config.yaml
n_kv_head: 3
head_dim: 96
norm_eps: 1e-05
qk_norm: false
bias: "none"
init_std_qkv: 0.022
init_std_o: 0.00497
lr: 0.00571
lr_mult_down: 2.0
final_lr_fraction: 0.0
seq_len: 384
train_tokens: 474800000
steps: 14665
dataset: "wikipedia_en"
MLP neurons of a small language model. Each row is named by its layer, matrix (gate and up: input weights) and neuron, and shows model dimensions 32-127. Each number is 128 + 32 x the weight over its row's rms, rounded and kept within 0 to 255. A neuron's up and down rows have the sign that makes its largest values positive.
After each neuron's rows, "fires on" lists the tokens most often at its 100 highest values on Wikipedia text that the model never trained on.

L8.gate728 [123 106 154 116 121  87 180 134  79 163 129 101 117 145 132 162  91  99 168 126 163 148  69 160 168 176  91 149 202 103 114 126 127 163  85 144  91 199  68 108 113 171 118 104 140  86 127 128 142 120 171 167 112  96 117 150 112  54  75 130 136 105 109 127  91 100 184 181  55 148  81 177 221 135 153  86 171 110 167  96  95 123 153 131 168 129  92 117  97 121 140 140 132 132 122 143]
L8.up728 [124 175 112 113 137  99  85 138 149 103  81 145 171 125 108 154  69  72 143 186 150 135  73 113 134 155  94 108 149  97 136 135  56 206 118 115 119 121 112 121 140 150 115 117 134 114 103 105 173  73  93  74 159 142 108 127  44 116 112 137 107 151  63 160 182 116 160 113  87 204 117 134  93 133 136 112 181 143 109 111 107 185 175 134 139 123 100 153 134 125 153 118 126 139 175 183]
fires on: "of ", "and ", "or ", ", ", "with "

L9.gate123 [ 75 168 201  61 124 144  98 119  72 136 142 109  92 184  65 155 117  64 129 131  85 113 158 146 121  92 100 142 141 125 139 146 156 160  24  47 136 120 142 151 102 147 143 150  63 161 167 102 103 118  75 162  67 160 103 108 131 134 113  84 169 187 110 168 139 177 107 142  91 146 168 156 195 122 103 159 126 171  76 125 105 117 186 180 120 155 123 143 154 156 117 117  99  84 117 134]
L9.up123 [144 136 105 153 106  96 126 125 143 100 103 115  98 154  69  97 170 124 124  67 149 102 156  95 141 119 114 114 111 207 126 191  98 149  84  78 122 111 139 135 143 135 138 153  75 108  91  53  65 133  83 156  95 126 110 166 104 122  87 118 109 160 120 140 108 107 147 131 158 200 115 109 121 150 129  75 136  59 146 122  82 113 190 103 122  43 166 138 131 156 169 106 113 122 169 150]
fires on: "and ", "& ", "his "

L2.gate408 [148 150 143 100  94 128 110 154 103 126 182 160 175 171 145 141 133 163 162 186 180 122 168 154 146 131 149 158 102 124 159 104 140 106  85 140 173  90  89 150 115 147 130 148 114 166 163 139 118 138 111 119 103 132 170  90  75  84  96 108 142 134 104 121  90 158 132 168 148 147 138 115 154 138 102 132 158 141 106 109 124 130 101 114 105 131  11  97 152 123 126 148  45  77  93 136]
L2.up408 [121 144 161 153 107 125 154 169 103 137 104 132 144 132 149 140  89 148 125  86  93 183 166 105 103 106 122 116 124 110 161 152  94 140  67  99 200 122  90 167 105 142 166  98  63 204 148 118 123 137 112 129 138 126 145 154 154 137 132 105 125 199 112 148 157 121 138 160  73 134 179 134 110 114  53 118 108  79 123  93 118 173 191 165  98  99  77 117 116 148 108 128  62 133  79 139]
fires on: "201", "4", "7", "198", "4 ", "1"

L2.gate752 [201 162 121 131 202 103 123 103 125  83 160  98 185 155 152 113  99 105  84 101 149 130 147  27 106 155 158 201 150 128 135  85 181 134 158  80 147 172 137 128 127  97 155 141 149  77  99 162 168 179 118 133 155 156  85 148 131 126 125 130 137 160 119 151 133 193 112 173 141 119  81 121  86 110 117 131 126 162 142 156 168 166 175 126 141 116 127 103 169  95  85 122 109 139 130 135]
L2.up752 [162 191 111 132 189 101 129 147  87 113 136 126 146 156 147  18 125 120  81 137 124 116 150  18 114 166 155 191 152  83 116  96 151 168 127  92 123 103 153 150  85  73 139 140 128  84  98 149 225 142 116 118 158 173  73 141 119 102 168 103 122 127 124 181 158 149 128 172 136 126  83 136  89 101 110 131 127 160 108 136 176 153 159  82 127 106 144 129 158  96  84 104 147 146 114 154]
fires on: "of ", "New ", "for "

L4.gate649 [109 140 139 156 127 103 164 175 172 104  56 133 198  63 118 113 122 171 140 143 116 140 116 117 129 143 210 139 120 145 131 126  27  94 136 131 126 177 132 138 153 128  43 117  88  96 111 144 100 149 138 161 132 193 106 137 122  71 144 204 159 181 188  87  74 119  62 148 132  97 119 134 136  99  97 126 145 108  96 114 112 148 128 103 168 148 138  98 103 135 142 145 131 140  99 102]
L4.up649 [166 128 138 100 135 106 181 157 135 145  58  99 117 117 115  74  96 111 152 159 131 162  78 149 132 143 185 105 155 139 187  94 128 139 108 151 151 167 123  63 114 136  64 157 121 115  63  79 140 105 122 129 142 166 104 100 124 147  78 115  98 112 102 107 169 138 132  97 147  97 186 125 134 162 131 203 166 123 132  98  88 160 157 121 178 152 172  90  77 143 182  94 147 148 176 203]
fires on: "| ", "/ ", "played ", "+", "L ", "GF "

L8.gate455 [128 196 159 138  98 154 168 144  67 149 141  97 197 114 146  97  76 138 112  97  88 108 146 127 143 145  72 100 108 129 179 137  77 150 112 106 139 101 120 153 109 129  81 180 142  92 123 127 100 121 112 171 177 207 169 123 140 160 110 163 149  88  75 135 121  91 110  89  58 162 176  95 163 103 107 117 105 132 154 134 136 108 165  77 155 135 149 148  62  52 115 120 179 190 152 120]
L8.up455 [138 156 111 129 133 128 185 106 169  88 113 117 135 113 149 141 158 122 150 120  52 141 109 138 129 173  61  96 119 145 197 115 163 130 121 158 199 184  84 166  93 140 181 132 140  51 164 136  99 158 156  90 126 160  98 143 151 143 125 154  97 190 152 129 122 110 132 142 101  98 101 117 132 110 142 123 166  85 137 156 128 175 150 121 159 153 162 146 169  98 107 150 165 111 135 136]
fires on: "-", ", ", "and ", "–", "or ", "/"

L2.gate472 [180 185 111 104 162 130 132 152 145 131 106 125 124 169 122 127 128 172  96 141 195 104 128 113  87 103 128 164 122 120 127 175 107 106 108 142 161  90  46 140 149 135 121 135 106 136  93 143 139 115 129 126 128 177 109  74 151  92 161 152 113 164 112 136 163 152 103  94 154  75 172 170 124  92 139 130 142  89 123 144 180 165 169 143  95 162 136 163  82 141 125 140 106  74  48 139]
L2.up472 [126 172  87 117 154 152 168 111 111 133  95 139 188 124 171  94 132 187 103 109 166 143  77 148 106 111 172 138 164 138 106 110 152 174 178 101 174  45 126  89 144 132 127 177 112 136 122 166 138  90 165  93 154 142  81  63 172 131 173 147 126 101 146 126 123 157 108 160 132 100 192 149 138 159 152 141  91 122 195 132 158  85 148 163  98 138 136 128 152 184 174 106 107 136  95 131]
fires on: ": ", "of "

L3.gate64 [166 181  63 102  79 137 127  82 121 129 185 132 163 155 154 160 111 130  67 113 119 128 171 141 139  88 133 108  40 153 192 162 113 149  35 165 133 135 103 105 133  91 175 186 120 169 108 117 100 149 109 164 103 137 129 140 138 109 149 135 122 155 157 134 109 150 188 160 140 120  99 128 116 140 170 155 133  99 138 138  90 162 119  74  65  68 134 168  92 147 139 114 169  87 103 125]
L3.up64 [135 153  85 151  60 141 122  46 102  94  90 129 174 148 129 130 156 188 130 108 158  91 153 143 146 126  91 129 123  76 137 191 110 143 127  98 140 211 117 151 163  92 163 176 141 153 131 122 118 178 116 102 101 156 128 115 112 155 132 121 133 121 161 118 100 130 186 134 153 142  87 159  65 116 181 135 150 112 155 166 133 154 114 179  60  83 119 180 159 131 212 122 153  94 153 105]
fires on: ". ", ".", "″"

L9.gate555 [148 133  51  93 115 116 165 107  85 161  96 115 179 141 122 113  90 136 115 140  85 212  71 167  52  94 126 134  75  92  78  93 126  95  95 142 151 133 130 170 154 129  92 133  84  92 140 138  96 117 129 125 154 157 168  87 141 122 148 116 120 108 134 118 130 185  41  94 149 134  72  96 214 122 164 123 155 177  68 161 110  76 174 124 126 198 161 100 116 116  92 120 107 165 108 169]
L9.up555 [ 88 123  98 141 163 103 156 172  70  89 103 128 126 143 110 148  99 169 110 140 116  72  19 105 125 123 106 127 130  96  80  81 173 118  98 145 122 120 133 158 150  94 182 123 132  58 125  95 100  67 172 110  91 120 120  90 144 127  88 138 122 144  98 133 118 102 109 164  99 158  95  50 130  94  75 120 125 149 155 126 116 135 113  80  97  99 108 142 126 141 119 114 149 169 192 128]
fires on: "can ", "to ", "may ", ", ", "- ", "would "

L9.gate24 [170 153  61 129 142 156 171 130 150  92 182 174 117 115 157  78 103 128 153 161  97 164 122 111 110 107  93 118 102 139 133 100 109 139 104 143 151 119 139 115  63 127  87 134 161  62  70 137 146 124  86 149 178 167  72 104  95 154  83  97 131 140  94  79 155 160 154 164 121 137 131 111 172 102  98 140 127  79 172  85  99 138 118 125  86 119 152  99 123 116 103  88  75 167 174 127]
L9.up24 [149 114  79 123 156 130 128  93 192  79 151 146 111 138 153  82 136 123 153 186  86 162  63 113 152 127 102 152 139 132 116 101 137 101 112 115 152 166 145 118  57 148  76 151 162 107 106 120 142  99  86 137 170 141  87 142 129 161  88 152 152 101 134 145 116 134 184 182 131 117 107 109 151 111 116 104  99 112 156  78 128  85 163 139 112  75 174  92 137 136  65 107 149 145 141 158]
fires on: ", ", "that ", "\"", "and ", "; ", ": "

L4.gate492 [101 134 132 165 183 130 144 139 100 116 146  82  76 112  95 134  47 125 138 182 104 112 111  97  79 127 100 170 195 109 107 117 164 111 143 145 151 145  70  95 125 100 127 149 113 124 139  72  88 146 174 174 136 201  92  80 161 123 177 185 155 106 130 134 140 170 127 180 125 141 123  90  76 166 124 116 175  90  91 117 130 105 134 106  84 107  80 109 100 126 195 115  85 107 132 195]
L4.up492 [ 77 167 178 140 109 165 116 117  76 155  90 134 147 113 144 150  81 135 162 108  82 184 154  97 152 132  86 153 158 171  89  39 150 134 122 163 157 152  92 160 131 147 142 126 127 133  98 114 137 134 135 143 154 134 139 117 112  92 179 124 159 129 164 107  88 142 101 199  90 144  92 131 130 126 114 113 143 144 105 108 170 149 103  85 100 130 118 157 160 103  95  96 109 149 136 121]
fires on: "3", "196", "194", "5", "1", "7"

L8.gate551 [ 97 117 111 125  38 109 158 107 121 112  94 147 102 144  72 121  90 131 120  63  74  89 122 112 128 142 175 156 135 144 130 164 115 130 130 178 173  86 101 114 140 145 176 109  91 130 169 153 175 131 178 109 110 139 121 108  81  67 208 115 119 178 171 142 106 185 179 122 148 180  73 125 142  93 171 160  98 146 133 153 163 132 170 114 167 201 130 163 147 160 147 196  95 136 138 109]
L8.up551 [110 106 119 170 122 144 157 119 103 117 130 168 111  98 115 184  84 147 107 115  89 128 156 143 151 116 155  96 166 158 117 171  99 162 190  89 163 144 171 108  61 170 129 131 152 142 152 163 136 126 136 173 142 100 173 171 122 124 111  93  87 146 136  89 131  97 158 151 117 100 102 105 170 122 147 166 152 157 124 218 134 138 128  83 140 152 165 137 141 107 209 159 128 140 133 139]
fires on: "|", " ", "| ", "ak", "-", "Qualification "

L3.gate591 [183  94  95 129  91 103 164  97 118 127 126 185 132 129 110 101 130 147 121 125 149 141 152 118 119 152 108 111 130 127 123 170 201 139 112 110 131  87 122 180  99 144 162 126 127 141  66  65 171  52  94 116 185 123 135  91 156  54 149 124 153 155 159 105  85 183 167 178 127  91 111 158  98  95 134  93 182 109 189 230  98 117 170 141 146 138 121 157  66  54 152 144 126 134 117 129]
L3.up591 [164  59  90 134 183 176  89 125 127 164 121 171 168 105 102 140 166 104  95 172 156 104 112  84 149 108  57 155 121 187 121 155 185 136 171  63 149 141  87  48 163 186  84 109 134 106  68  65 155 130 126 117 109  80 114  95  81 149 133 103 123 144 105 214 154 208 148 134 132 149  97 117 126 131 134 165 150  97 117 126 157 126  57 169  76  55  64 111 161 107  78 111 101 148  83 114]
fires on: "0", "0 ", "family ", "its ", "| ", "Independent "

L9.gate650 [120 117  54 116 161 116 185 128 192 195 103 122 155 174 123  81 114 111  86 169  95  86 142 107 122 125 112 143 102 188 142 153  93 159 168  90 160 100  85 108 112 114 115 192 172 161  99  94 130  81 164 124  86 165  60  80  96 110 122 147 150 114 159  88 117 122 186 122 161 113 107 127  88 150  99 156 165  56  82 206 140 115 112 108 117  86  98 164 163 129 130 150 103 162 141 148]
L9.up650 [ 84 137 178 125 135 110 103 109 176 131 147 132 182 111  78 133 136 123 128 149  89 151 127 177 138 117  93 135 154 212 124 129 127 188  97 121 168 140 138 183 133 153 134 130 113 141 164  87  82 119  96 130  77 136 108 111 126 123  81 141 144 161  90  89  76  99 159 133  89 154 157 103  85 121 145 159 122 107 106 160 125 141 151 113  73 111  92  94 118 119  62  91 125 128 149 167]
fires on: "| ", "−", "5", "1"

L4.gate101 [122 162  96  48 119 131  71 126 135 127 110 115 123 217  82 118 129 111 112 108 136 136 132 111 127 137  95 114 117 110 101 164 101 176  76 115 178 164 151 110  99  75 120 164 105  88 133 157 116 150 111  80 116  87  55 138  94  81 135 165 105 101 156  99 140 176 196 119  89  98  55 131 124 133  95  63  56 102  61 158 137 141 123 143 140  47 126  89 119 150 142 125 125 160 121 125]
L4.up101 [119 119 141 139  99  44 106  73 153 111 107 112 103  81 101 116 149 145 157 152 167 116 136  60 151 145 133 156 103 106 115 109 140 164 101 149  86 122 112 180 117  64 132 101 232 133 140 134 129 164 161 134 131 186 164 116 100 152 150 137 145 117 184 112 155 164 128 141 166 158  84 165  67 103 119  57 147 121 110 113 166 177 128 144 107 154 139 116 152 145 149  75 159 137 114 113]
fires on: ". ", "o", "land ", "ir"

L3.gate601 [ 84  92 175 138  77 116 159 106  86  86 134  73 165 109  94 127 146 120 149 142  90  93 135 158 120 118 135 133  58  83 173  73 151 161  76 149 203 103 117 201 140 163 181 117 147  85 147  72  78 129  99 132 191 160 109 136 115 133 150 120 152  69 128 143 105 105 138 108  72 183  99 107  92 108 125  88 123  86 111  89 169 161 168 127  78 136 128 173 106 102  96 102 124 132 119 106]
L3.up601 [117  52 162 130 109 131 174 131 116  88 102  81 182 120 135 126 113 122 126 141  72 115 145 200  67  94 149 154  89 123 124  68 164 145 147 156 196 183 150 125 189 195 162 124 130 102 115  80 139 136 139 135 112 149  66 156 120  88 125  85 104  97 111 114 102 106 112 106  64 183 128 121 114  99 122 160  98  93 171 133 102 105 145 139 115 161 132  97 114 109  96 138 112 134 123 157]
fires on: "–", "-", "10 "

L4.gate820 [111 139  83 116 157 141  84 110 127 128 174 173 149 120 109 111  91 172 154 113 124 158 135 117 104 160 116 149 109 139 146 159 141 123 114  93 121 121 102  94 164  74 126 190 130 130 120 153 178 118 103 131 214 138 139 157  93 126 121  74 123 130 222 153 131  95 146 158 126  85 166 186 121  91 108 114  95  80 115 127 148 113 213  69 122 120  63 119  78 121 168  65 110 131 118 178]
L4.up820 [134 140  72 162 115 162 136 128 130  71 151  52 109  91 125 115 163 185 207  71 128  92  91 157 106  96 117 181 171 138  90 156 130 158 128 113  92 142 148 101 153 113 130 127 140 150 127 122 106 148 126  95  96 104  90  52 111 132 144 109  93 102 162 142 148 155 114 139 148 179 106 143 134  81 127  71 133  85 109 158 112  74 131 125  76  81 146 121  86 150 104 161 115 115 132  78]
fires on: "| ", "- ", "0 ", ". ", "1 "

L3.gate386 [ 82 124 132 119 166 122 105 126 146 131  91 132  95 112 184 115  79 103 199  68  87 127  78 123  89 151 112 156 109 138 161 147 151 108  75 144 174 142 106 142 102 112 144 128 124 130 115 153 137  68 165 153  86 105 131 102  99 132 131 135 165 117 135 144 140  86  82 170 171 104  70 131 111 160 116  95 139 127 117  76 127 122  39 125  99  88 115 144  90 106 132 117 114 151  61 130]
L3.up386 [ 33 135 140  73 148  53 168  84 137 135 116 104  79  96 108  67  94 117 142 123  97 130 117 159  67 183 137 122 171  90 125 148  99 173 156 150 114 149  99 121 149  79 137 128 140 115  97  96 121 119 121 140 124  85 132 124 111  95 137 114 193  84 143 206 121 129 146  79 143 120  94 142 101 161 154 107 136 100 118  90 114 181  83 150 116 153 123 123  93 151 104  97 105 158 145 160]
fires on: "to ", "of ", "With ", "Despite ", "despite "

L9.gate257 [141 123 118 127 154 173 165 112 196 126 151 119 102 127  93 101 158 115 132 163 154 114 209  92  93 170 101 131 173 113 171  79 148 147 117  95 178 107 126  83 165 130 103  85 162 104 130 189 119 134 127 163  72 173  79 154 115 130 136 114  93 114 132  94 110 217  66 120 130 101 126 153 110  86 128 111  83 131 100  59 171 124 170 121 130  78 146 150 129 149 141 174 116 143  90 149]
L9.up257 [136 195 151 125 111  91 127 114 118  95 129 123  66 171 110 186  79 159 115 146 170 119 109  97 133 137 189 173 117 109 111  80 129  77 170 128 127 155  66 128 155 119  54 162 114 119 117 211 148 124 167 135 177 115 106 110 142 107  75 112 128 120 134 190 115 118  85 119 120 165 114 112 145 104 189  96 142 163 120 149 112 105 108 150 127 144  97 139  81  95 120 182  99  85 117 140]
fires on: ".", "| ", "+"

L4.gate418 [158 148  89  91 153 184 110 160 172  94 225 172 176 107  88 110  84 103 142 170 141 116 176 136 135 101  98 125 105 187 176 135 126 132  84 122 150 141 147 138 167 118  85 176 121 121 106 139 105  86 130 160  74 150 133 108 101  90 125 100  86  66 148 100 143 117 159 163 131  96 103 163 124 122 154 102 113 106 107 171 154 135 126 147 135 152 166 135 163  88 157 107 140 162  96 139]
L4.up418 [108 143  98  93 133 156  98  59  88  94 203 188  90 167 183 134  85 123 134 137 129 120 105 118 101  56 168 141 129 156 117 177 104 145 101 143 120  83 127 169 130 122 103 149 140 123 127 118 143 105 138 120 179 137 143 104 140 128  89 124 103 168 137 132 105 151 150 121 125 169  92 134  56 124 120 119 117 132 125 150 128 159 101 223 136 143  89 167 187 140 134 109 128 191 166 144]
fires on: "–", "-", ". ", "ud"

L2.gate684 [151 156 145 119 147 118 162 159 160  95  84 128 114 153 151 125 138  95  85 135 222 144 146 122 119  87 130  96 227 113 113 124 120 151 122 137  83  83  81 161 150 165  87 189 107  95 115 116 113 161 177 125 133 148 129 119 206 154  74 168  93 191 105 112 136 127 174  57 178 104 194 170 121 113 109  99 103 113 150 129 151 155 141 141  98 134 143 239 152 121 140 123 128  67 112 101]
L2.up684 [144  72 144  98 158 149 141 160 200  82 100 145 125 164 163 110 144  98  85 149 202 132 130 114 124  66 121  71 181 155 176 125  95 133 103 156  61  95  88 124 147 156  69 172 103  86 110 103  81 140 153 145 150 126 116 154 212 176  93 158  81 168 132 134 166 170 158  69 188  47 188 179 127  87 137 135  84 107 137 129 152 155 163 151 133 109 168 211 143  97  95 129 141  43  93 121]
fires on: "of ", "to ", "near ", "outside ", "in "

L5.gate789 [128 157  85 149  95 118 144 173 164 138 157 154 169 109 197 144 130 104  89 135 109  92 133 153 117 191 144 122 141  67 102 121  96 154 102 138 130 105  84  93 126  73 152 107 150 172  88 135 136 121  84  39 142 128  81 124 150  97  96  90 174 129 181 110 184 138  77 182 101 107 101 150 154  99 139 112 144 134 144 133 141  98 125 118 101 150 142 202 124  66  89 108 124 170 159 149]
L5.up789 [119 103 130 167  81 184 146 146 138 143 139 120  87 102 119 116 115 101 145 176 108 126 123  60  74 116 111 151 133 138  95 125 121  74  88 167  79 131 140 106 163 151 128 144 130 115 118 102 161 108 115 111 183  92 127 154 125 132 143 185 160 158  71 150 125 169 169 110 200 125 125 120 200 146 111 158 143 142 139 113 144 127 138 137 139 117 133 130 146  90 154  89 141 162 100 133]
fires on: "0 ", "| ", "(", "0"

L9.gate980 [208 151  95 108 158 106 157  80 140 174 162 136 120  95  91 135  85 124  85 109 111 138 145 101 183  84 151 107 109 176 151 114 123 103 123 175 154 157 105  79 196 107 167 124  82 145  92  94 120 142 131 192 115 185 148 111 137 167 129  71 129 125 151 103 157 137  87 129 143 194  67 141 133 102 177 165 137 144 115 118  49 122 110 183 130 166  77 145 147 107 139 155 143  89  94  78]
L9.up980 [127 123 172 134 114 133  71 108 112 105 129  95 138 141 156  84 124 100 169 182 150  93 165 102 143  83 136 117 172 108 119 133 147 147 129  70 125 157 132  89 255  86 140 107 123 145  82 112 166 120 123 157 130 150  64 133  82 148 176 114 160 142  83 111 133 118  83 133 134  79 129 103 124 116 157 156 126 160 156  88  95  94 106 147 109 190  99 141 104 134 136  96 143  80 186 110]
fires on: "born ", "(", "On ", "on ", ", ", ". "

L9.gate469 [194 159 134 115 171  40 103 111  69  57 132 149 138 106 113 121 116 170 154 168 169 144 164 125 136 111 113 189 147 119 112 146 144  92 131  75 170  83 104 164 137 134 103 137 131 163  76  92 145 189 131 138 189 114 148  81  86 126 190 159  76  98 127 165 129 125 127 121  93 105 130 119  91 127  82 100 172 109  77  58  83 132 174 111 140 123 129 138 207 145  91 161  80 108  95 120]
L9.up469 [ 91  90 158 165 133 144 180 110  85 116 157 101 142 113 187 119  70 137  85 106 132 154 113 126 111 153 154 166 149 125 132 100 112 134 150 133 193 115 149 180 159 154  73 137 157 151 121 157 159  90 123 132 145 132 158 120 139  94 142 109 182 100  93 161  98 175 126 147 129 158 141 140  79 126 108  96 149 126 126 175  64 138 173 193 127  92 117 127 155 147 128  53 116 103 127 125]
fires on: "-", "of ", "in ", "years ", "at ", "("

L8.gate786 [136 151 120  63 151  91  73 115 136 106 131 186 203 143 102 100 106 147 173 110 124 149 115 158 117 113 167 125 151 158 139  90  81 137 182  90 179 130 120 178 133  48  88 201 147 112 123 200 126 128 176 182 144  99  63 177 103 112 156 136 179 156 145  90 151 124 126  93 147  54 122 138 108  97 186 108 134 161 106 141 127 166 105 140 186 102 200 107 116 129  85 191  91  95 139 107]
L8.up786 [141 143  80 107 182 138  93 123 132 184  75  67 123 120 104 164 121 160 157 141 128 122 109 115 111  95 125 132 120 109 168  92 112 122 142 143  82 140 142 167  99 112 134 121 138 111 106  81 152 153 119 187 160 140 105 140 114  75  23  95  51 184 154 198 119 159 155  92 166 136  77  91 182 118 138 168 199  70 126 138  98 192 180 112 128 109 117 118 175 131 179 177  61 104 144 152]
fires on: ", ", "-", "j", "| "

L8.gate43 [ 70 133 134 103 106 158 132 159 145  75 144 101 206 177 102 126 125 103 163 105 174 122 103 128 188 129 192 184 140  99 121 178  63 112 142 127  92 172  77 133  94 121  96 168 137  83 197 118 135  95 154 158 122 177  58 118 139  87 103 173 101 132 126 125 116 103 185 160 147  93 111 134  74 141 146 118 155  92 105 138 185 118  91 142 165  87 130 123 111 131 101 119 167 142 184 121]
L8.up43 [ 88 139 139 128 169 148 126 191 186 142 116  69 148  69 135  94 129 111 150 122 138 121  60 137 103 102  77 154 156 154 126 173  92 128 161 141 133 154 154 106  98 175 124  74 113 143 156 134 133  93 128  89 115 152  75 215 146 134 133 123  81 118 111 115  75 136 171 130 101 130 127 136 155 149 161 150 144  98  95 155 164 147 177 129 162 117 181  77 135 110 155  71 102 101 127 169]
fires on: ", ", "+"

L8.gate61 [130 102  93 142 131 100 159 136 141 114 165 103 150 112 123 103 144 175 136 101 103 164 104  69 118  83 123 159 111 142 195 103 134 134 131 149 128  78 122  80  84 131 137 185 109 126 184 158  85  86 121 141 110 157 140  96 145 128  63 145 119 106  69 213  89 142 139 166 167  67 117 127 111 132 134 169  52  90  56  85 167  86 131 139 125 134 155 138  87  80  94 130 199 133 126 135]
L8.up61 [128  58 179 165 166 146 137  80 117 148 103 105 141 129 112 139 132 137 152  96  99  98  90 160 144 118 116 108 151 141 159  90 121 143 114 123  89 103 111 130  77 156 126 148 108 159 121  94 133 129 178 116 122  80 141 153  60 129 138 103 115 167  78 157  52  75 121 141 111  99 116 145 145 112 194 162 123  97 146 114  57 138 133 120 158  94  92 139 107 169 112 137 179 128 110 204]
fires on: "f", "fr", "bl", "World ", "dis", "inf"

L8.gate297 [113 131 137  65 150  86 158 149 120 163 120 153 128 187 114 121 125  40 154 130  98 126 168 101 104 178 220 169 132  71 120 129 196 117 116  79 131 127 151 123 157 176  99 144 132 141 136 140 139 154 126 130  70 119 168  93  92 158 127 108 155  89 126  88  37 137 128 106 120 148 147 149  51 136 141 144 199 155  96  99  77 125 131 153 168 122 105 178 140 100 130 176 118 115 118 155]
L8.up297 [178  90 153 132  85  81 111 115 130 112 134 147 129 132  68 161 138  76 117 115 146  53 176 125 123  80 155 143 172 100 172 176 122  92 150 113 118  91 152 168 177  64  99  99  77 103 139  84  73 112 133 144 102 195 157  77 171 125  68 139 155 131 162 137 119 113 117 113 140 157  91  96 142 125  57 142 135 105  79 118 153 103 102 136 123  73  99 101 136 174  55 163  92 199 100 129]
fires on: "to ", "and ", "with ", "To "

L5.gate1015 [106 168 122 125  65 188 122 140 123 130 182 154 147 148 116 142 180 172 138  89  77 127  59 190 116 157 166 100  99 138  92 122 173 113  84  96 132 142 149  94 148 120 166 148  54 140 178 132  72 140 119 106 110 166 127 118 118 125 187  98 135 147  76 143 153  86 100 147  83 204  71 118 106 158 147 174 145 163 121  85  84 114 130 103 158 122  79  73 104 120 136 175 127 140  80 165]
L5.up1015 [123 152  91 191  35 148  88 163  96 107 151 158  84 121 131 140 165 128 145 105 105 141 120 150 104 110 106 119 134 119  92 143 123 102 112 114 142  71 141  98  76 151 142 183 115 148 130  87  62 148 120 149 128 151 162 125 136 149 138 136 233 108 124 140 173 101  81 162 150 199  83 135 136 198 157 134  69 139 158  51  56 106 111  87 128 104 149 146  47 166 102 175 104 103  65 200]
fires on: ", ", "and "

L2.gate541 [157 104 120 110 127  90 146 103 138 161 162 136 123 141 105 156 165  72 152 162 119 118 155  82 151 181 158 150 120 154 127 162 167 147 181 151 128 113  85 111 139 181 165 150  98 103 140 155 163 146 135 161 150  11 118 170 128 109 150 160 131 118  86 171 122 170 164 180 159 130 108 136 111 144 116 160 160 135 121 115 124 136  42 117 146  94 135 156 132 113  90 149  63 111 121 131]
L2.up541 [136 135 155 114 135  91  97 196 125 170 111  82 106 123 103 101 126 114 153  99 142 125 117 206 142 112  89 188 139  79 141 173 131 108 103 168 130 127 132 122 147 158 140 126  87 137 120 145 103 122  83 101 152 134 150 126  73 166 175 112  96 143 169 176 115 130 125 156 124 122 148 141 148 162  67 120 115  93 189  90 117  60 121 216 144  54  80 146 164  90 166 124 135 188 113 165]
fires on: "), ", "0", "4", "6", "7", "3"

L8.gate261 [107 138  93  88 210 102 142  67  93 137  86 121 184 116 132 117 110 133  90  92  93 170 190  69  85  98 135 136 162  94 123 124 152 163 149 108 200 117 113 173 107 125  80 144 177  97 121 183 159 128 145 122  73 161 106 145 150 113 112 129 138 149  77 136 153  93  78 117 190 152  88 184  72 136 121 143 174 160 158 103 117  63 140 124 104 124  64 163 120 153 164 152  97 194 160 155]
L8.up261 [101 137  88 146 167  87 127 114 137 131 147 183 131 180 107 126 142 141 135 169 101  94 134 116 111 177 110 146 144  97  90  91 102 152 138 157 146 104 104 215 151 130 136 153 163 119  92 178 148  72 128 121 123 147 107  69 134 142  42 147 149  78 129 148  86 113 147 137 112 146  83 142 104 136  80 151 154 132 134  95 101 140 134 130 139 184 124 136  75  89 143 119 132 110 144 125]
fires on: ".", "to ", "for "

L9.gate15 [138  91 117 123  81 114 119 104 133 152 127 146 123 154 163 145  99 138 133  60 156 143 125 173 164 150 124 145 149 157 142  73 163 164 136 163 150  87 166 127 119  83 129 131 163 117 159 151 146  97 182 151  80 226 122 137 115  29 165 176 126 112 161 144 191 162 153 140 205 157 105 149 140 111 150 148 139 126  75 144 180 164 131 145 130 105 136 147 132 125 148  65 147 229  97  99]
L9.up15 [ 87 115 147 110 103 130 125 183  58 106 147 156 109 142  56 118 150  95 127 103 193 126 142 156 116 156 182 116 184 158 129 113 162  95  92 136 119  54 145 119 111 118 166 128 166 106 149  67 141 125 129 117 166 140 126 179 165  40  91 104 111 105  95 117 210 158 137 125 109  86 106 137 160 114 167 144 114 147 115 154 138 118 115 200 162 115 160 151 115 102 120 134 113 144  73 107]
fires on: "| ", "–", "|"